{"num_key_value_heads": 2, "qk_norm": true, "init_std_up": 0.0459, "init_std_down": 0.00938, "max_grad_norm": 0.5, "schedule": "cos", "final_lr_fraction": 0.1, "max_steps": 3214, "dataset": "wikipedia_en"}
MLP neurons of a small language model. Each row is named by its layer, matrix (gate and up: input weights) and neuron, and shows model dimensions 32-127. Each number is 200 + 30 x the weight over its row's rms, rounded and kept within 0 to 999. A neuron's up and down rows have the sign that makes its largest values positive.
After each neuron's rows, "fires on" lists the tokens most often at its 100 highest values on Wikipedia text that the model never trained on.

L5.gate93,155,186,224,210,216,199,239,212,209,191,142,179,200,154,213,204,206,194,255,251,164,175,235,202,174,161,208,173,175,234,208,183,190,252,187,237,196,183,174,248,189,178,163,168,147,190,196,185,209,201,247,185,140,225,246,213,193,188,151,199,168,220,206,176,214,171,163,193,204,196,137,200,181,212,165,166,281,192,175,156,233,162,181,188,233,252,208,227,164,132,190,234,234,211,220,256
L5.up93,135,211,198,230,170,183,129,251,286,221,191,224,157,226,188,202,185,170,218,223,201,238,149,196,225,242,180,227,177,195,187,158,200,182,196,176,209,196,197,167,216,206,248,189,251,254,216,201,135,192,229,203,209,167,155,191,218,204,208,181,191,225,213,211,195,237,222,231,208,214,152,208,154,173,198,216,194,224,252,183,203,152,239,222,187,240,167,161,178,197,171,236,189,186,244,206
fires on: " f", " F", " ref"

L3.gate325,216,185,232,232,196,193,178,233,186,186,187,196,166,236,200,176,177,204,157,232,179,215,236,173,174,209,158,231,249,141,198,204,126,227,233,167,200,227,191,217,158,179,164,184,226,212,210,171,177,205,213,238,213,214,242,214,188,159,203,193,224,184,283,246,146,216,251,155,226,171,198,195,182,167,186,190,214,157,233,178,202,165,213,163,148,240,205,189,203,241,171,219,215,249,248,157
L3.up325,179,149,195,140,155,248,200,225,181,185,197,213,179,167,172,181,179,181,190,187,214,174,186,195,244,169,282,259,246,170,233,221,200,167,209,235,182,169,194,197,216,211,171,172,225,172,193,141,173,220,178,178,187,194,212,192,221,155,244,129,205,197,167,212,151,236,174,205,231,213,231,188,169,192,188,241,226,227,170,177,190,167,215,205,171,169,245,216,230,185,195,164,169,228,210,175
fires on: "7", "8", "4", "6", "5", "3"

L7.gate253,178,204,185,198,198,219,213,195,234,216,191,199,133,185,193,214,224,202,186,262,187,180,231,194,198,193,222,238,195,208,202,158,163,178,157,215,196,153,170,216,202,185,227,198,137,176,192,246,178,198,172,213,158,184,174,161,177,231,227,209,179,186,138,188,222,138,156,221,181,217,206,210,201,267,263,160,164,200,184,177,265,170,196,185,225,180,194,245,234,222,236,177,217,216,205,186
L7.up253,219,194,126,257,195,158,211,212,194,231,226,194,141,207,218,229,199,190,169,204,211,189,148,224,186,170,192,222,183,204,168,167,206,177,164,251,166,181,201,204,216,195,185,149,240,240,217,207,143,134,229,197,193,153,155,263,147,171,204,186,194,179,216,219,205,219,196,231,190,170,193,188,168,280,198,187,183,236,188,225,164,202,214,196,151,204,208,177,188,201,166,243,171,190,245,158
fires on: " f", " se", " s", " al", " pl", "ord"

L2.gate110,224,185,202,148,226,238,214,212,175,209,195,170,204,203,225,216,161,166,228,196,153,206,172,171,202,193,193,203,139,201,228,204,195,216,237,204,163,265,198,185,179,162,159,164,209,226,233,230,179,209,220,184,216,188,193,205,195,229,194,179,182,186,215,186,164,209,182,180,188,267,225,225,196,199,164,142,214,262,188,194,213,188,256,212,219,200,196,215,200,248,173,183,118,164,173,229
L2.up110,241,204,224,196,235,245,218,197,207,190,238,197,202,306,173,261,150,173,202,222,174,216,224,215,192,250,184,176,233,201,206,186,178,214,173,167,169,172,201,196,192,170,230,184,163,232,192,185,179,251,193,197,251,196,236,234,207,193,183,191,198,187,229,223,176,149,204,178,228,172,181,171,193,218,171,225,192,177,171,193,198,212,199,133,261,196,200,149,209,225,161,192,191,189,149,255
fires on: " Th", " New"

L3.gate20,185,262,164,149,185,190,178,143,182,205,244,185,192,169,201,232,208,181,221,163,219,140,232,251,213,204,194,174,212,150,198,176,244,199,260,194,111,241,203,232,167,213,236,172,177,223,205,186,162,245,187,216,193,208,180,232,136,206,197,218,227,245,246,250,170,211,251,138,214,143,200,143,193,152,227,179,253,189,198,258,219,147,225,161,184,212,209,211,158,233,215,173,133,265,249,158
L3.up20,204,213,214,185,223,191,169,215,202,216,184,249,182,237,224,206,202,183,186,199,195,176,188,179,212,146,213,224,188,199,213,189,172,252,232,211,248,180,199,244,186,183,166,208,177,201,171,130,184,257,202,298,249,185,192,229,202,158,232,207,186,182,197,226,158,175,163,183,187,146,210,167,170,243,200,183,208,274,137,134,178,186,232,155,160,155,216,188,253,205,193,177,195,192,151,195
fires on: "8", "9", "7", "ob", " —;"

L3.gate405,183,217,169,222,211,217,107,245,220,203,214,301,251,158,157,150,223,190,212,212,198,190,180,221,200,210,223,200,205,230,235,174,196,225,234,223,223,235,229,169,173,210,183,186,197,145,191,173,197,220,145,187,188,188,235,258,193,193,187,203,205,187,202,121,195,148,203,174,188,174,241,205,212,181,183,252,177,220,168,182,195,149,213,178,160,167,185,210,118,173,173,191,252,136,186,174
L3.up405,182,193,160,231,253,199,140,247,237,188,206,221,241,200,163,168,195,188,167,227,191,203,222,261,200,192,226,215,200,255,182,148,190,246,197,214,243,244,217,142,194,169,212,227,185,131,202,172,187,200,172,197,239,231,249,269,200,174,208,251,236,189,216,129,142,133,200,146,190,172,221,209,210,203,180,253,195,224,211,156,169,188,204,154,173,162,206,210,152,182,174,170,224,140,240,202
fires on: " offic", " election", "ctor", "ary", "ctions"

L2.gate324,184,166,212,124,230,226,150,199,187,195,147,223,204,208,210,170,217,239,204,187,207,238,240,178,229,177,259,214,207,176,153,229,223,179,179,239,218,224,198,238,124,216,255,223,241,223,173,279,189,218,188,191,238,196,199,206,221,160,148,275,189,182,232,176,198,206,165,190,160,174,188,236,184,246,230,229,251,202,189,221,195,187,187,213,231,215,196,180,200,187,185,199,178,225,255,190
L2.up324,129,257,160,238,132,198,190,213,188,179,221,224,193,159,206,177,205,186,196,201,173,229,237,186,211,178,184,245,190,198,170,196,202,186,157,173,212,183,188,215,246,194,159,223,136,238,221,213,210,220,227,145,175,175,197,196,269,150,161,214,199,193,211,171,156,172,235,216,166,165,206,165,194,222,208,201,183,220,199,208,213,211,224,227,164,209,158,178,162,192,249,231,195,231,198,196
fires on: " v", " V", " ind", " d", " constru"

L2.gate383,219,210,116,186,205,180,171,237,234,208,173,215,182,163,235,191,229,205,197,198,245,233,220,188,190,229,195,200,224,196,225,147,181,230,238,201,193,195,220,161,188,144,196,174,133,208,174,188,202,239,222,206,190,156,226,183,185,187,181,195,188,255,226,287,173,228,186,217,202,188,160,186,193,207,181,200,210,162,195,199,189,172,213,174,207,158,197,231,149,203,178,179,240,189,231,183
L2.up383,171,196,250,257,199,197,193,200,243,227,205,204,152,250,222,171,238,149,217,226,161,196,224,238,180,210,228,249,198,242,169,194,232,182,166,180,186,193,236,192,170,182,265,161,190,227,208,167,157,196,243,181,231,229,186,146,204,188,149,259,167,212,232,148,217,219,196,178,194,190,288,210,230,232,199,185,211,222,238,229,172,211,235,175,199,202,239,190,193,235,167,246,208,211,248,199
fires on: " G", " V", " v"

L2.gate361,181,172,209,212,193,212,164,224,154,268,148,214,216,240,131,170,221,251,189,183,199,234,177,198,184,207,214,206,193,252,193,231,150,242,229,187,216,191,196,183,159,200,188,167,176,177,205,200,203,171,230,222,209,234,218,195,143,225,170,250,163,166,240,201,186,236,184,176,235,215,199,208,225,146,215,198,231,213,184,198,203,173,253,142,223,185,237,191,209,228,181,160,173,195,223,192
L2.up361,181,200,219,202,201,244,170,220,174,234,183,205,212,245,162,146,214,207,238,185,158,226,204,253,182,184,180,255,231,225,195,263,218,233,254,171,223,185,177,221,160,194,173,172,191,226,239,211,151,204,221,199,171,188,230,162,190,192,147,222,228,195,231,181,205,226,219,161,204,217,186,165,177,190,231,207,218,234,206,203,195,208,265,164,202,195,225,181,191,222,205,167,185,213,247,217
fires on: " dr", " music", " educ", "9", " def", " v"

L9.gate376,161,183,232,107,192,156,175,221,209,212,205,254,228,189,196,209,218,183,218,203,214,148,194,230,189,173,230,144,182,159,224,197,189,189,161,199,227,166,206,235,215,202,233,193,213,214,218,227,232,170,239,236,176,177,240,152,190,176,158,217,205,219,204,192,160,243,223,206,187,161,186,207,141,197,188,186,160,237,225,211,203,155,153,248,203,218,209,192,188,206,164,274,195,213,254,133
L9.up376,146,200,203,160,215,191,211,190,217,222,177,181,170,181,186,186,234,191,251,202,229,207,165,196,234,227,195,181,236,206,172,205,205,190,189,235,168,186,195,204,193,214,212,221,231,244,205,230,143,197,222,134,199,181,213,143,186,160,197,186,191,214,234,197,154,179,215,253,232,165,182,158,189,210,190,203,222,223,250,222,194,198,197,194,235,220,224,174,264,185,237,230,228,176,196,182
fires on: " F", " P", " B"

L5.gate36,222,253,195,168,201,169,157,208,167,214,170,208,198,173,237,191,169,213,182,206,154,202,218,170,187,229,204,223,193,179,187,242,226,201,164,203,220,242,206,169,134,244,253,167,179,159,210,192,219,170,183,194,166,215,213,227,193,221,259,177,184,164,237,137,232,165,189,187,216,231,215,137,250,175,201,206,216,107,214,214,211,156,225,179,182,166,206,181,139,145,184,215,183,253,192,187
L5.up36,227,234,235,175,181,232,156,186,146,234,230,230,209,165,200,170,136,157,221,199,206,210,182,182,226,206,197,231,189,155,240,189,197,232,207,154,151,191,197,229,209,205,162,229,195,205,165,130,178,229,166,171,262,172,186,220,163,178,193,198,221,176,227,203,226,149,165,177,198,158,226,163,182,160,223,209,205,156,171,203,187,211,216,200,161,173,172,180,244,224,214,177,222,229,273,144
fires on: "6", "8", "9", "3", "4", "5"

L9.gate490,202,227,212,229,212,179,157,197,208,193,189,165,236,176,205,186,150,171,191,206,216,190,190,208,228,218,243,213,174,225,229,178,197,219,233,220,186,241,129,208,263,183,184,184,157,211,215,138,195,229,236,153,166,142,215,200,217,146,178,230,255,281,223,224,193,189,233,221,228,222,223,154,208,189,147,174,181,159,179,216,169,218,136,170,184,183,200,185,206,227,179,226,196,239,185,204
L9.up490,225,172,189,199,182,157,181,209,189,190,143,185,199,197,228,212,138,239,193,145,230,254,205,177,182,145,240,219,252,245,183,154,202,229,220,230,188,189,182,255,209,165,178,258,211,207,194,201,219,184,219,263,199,239,200,200,191,190,239,239,198,228,170,214,172,209,156,158,227,249,159,173,191,214,152,146,187,276,161,181,214,182,195,206,171,165,248,158,187,209,206,236,259,235,210,228
fires on: "1", "6", "8", "7"

L3.gate496,175,189,218,213,190,186,233,246,208,179,261,145,226,187,151,166,183,187,228,186,177,198,184,204,227,204,233,202,201,212,199,244,171,237,208,203,188,216,186,127,201,134,164,213,192,203,184,193,184,197,155,217,176,205,217,162,157,204,187,155,176,225,231,249,208,162,179,233,208,235,207,205,193,249,238,162,195,209,178,223,158,154,203,144,202,210,241,174,202,263,197,169,229,227,182,219
L3.up496,205,205,191,251,227,203,209,287,192,175,195,205,156,231,95,204,139,163,203,211,191,195,218,164,196,190,235,226,177,199,224,232,177,218,196,204,168,238,186,191,227,156,196,192,165,227,165,199,157,187,101,243,153,198,251,128,197,169,201,147,160,188,266,188,208,128,213,174,223,238,139,153,196,191,213,176,163,176,171,204,143,164,216,163,204,197,202,163,240,210,223,175,204,234,217,210
fires on: " N", " New", " Te", " E", " Mc"

L9.gate363,163,188,255,207,234,174,172,220,157,228,179,219,212,168,228,138,205,189,156,213,200,205,238,219,178,206,206,152,205,169,235,206,202,242,215,211,173,224,199,224,182,227,161,221,205,140,181,213,237,282,163,205,222,192,212,154,236,226,149,213,212,184,215,206,213,193,190,250,163,209,200,197,236,133,144,203,270,226,206,176,154,198,184,161,178,173,143,187,258,201,223,245,230,199,236,181
L9.up363,214,213,232,184,179,155,206,189,206,180,222,192,272,172,212,208,179,155,210,202,176,212,209,244,188,178,216,190,247,194,192,205,219,241,190,222,216,201,197,167,202,167,173,149,195,152,181,221,247,163,192,217,205,221,223,204,202,193,197,238,221,191,179,173,160,211,164,199,183,174,195,195,173,170,187,209,224,165,256,226,210,172,199,219,220,200,219,206,180,213,220,224,187,159,213,213
fires on: "ary", ".", "ctor", "er", "6"

L3.gate356,159,175,219,197,227,218,239,197,192,193,153,222,248,223,164,147,192,204,242,215,226,248,163,230,184,229,138,212,178,187,244,183,198,185,228,192,239,194,133,239,234,208,183,163,200,188,211,207,144,178,189,188,155,189,222,157,220,209,181,263,209,210,203,230,258,214,194,229,236,205,227,215,189,188,200,174,194,259,149,199,143,158,195,185,248,199,264,225,208,197,182,190,245,229,191,209
L3.up356,239,183,172,219,151,172,162,183,191,214,201,218,212,252,228,177,219,205,193,207,189,258,158,182,165,245,213,197,181,204,113,252,180,221,203,201,197,235,199,221,197,177,222,208,203,211,181,204,229,203,206,174,193,126,130,154,178,175,197,206,139,250,168,196,176,193,193,192,257,250,177,202,220,257,250,208,223,219,205,201,207,199,225,215,199,172,239,244,247,223,196,190,256,221,182,242
fires on: "9", "ale", " bec"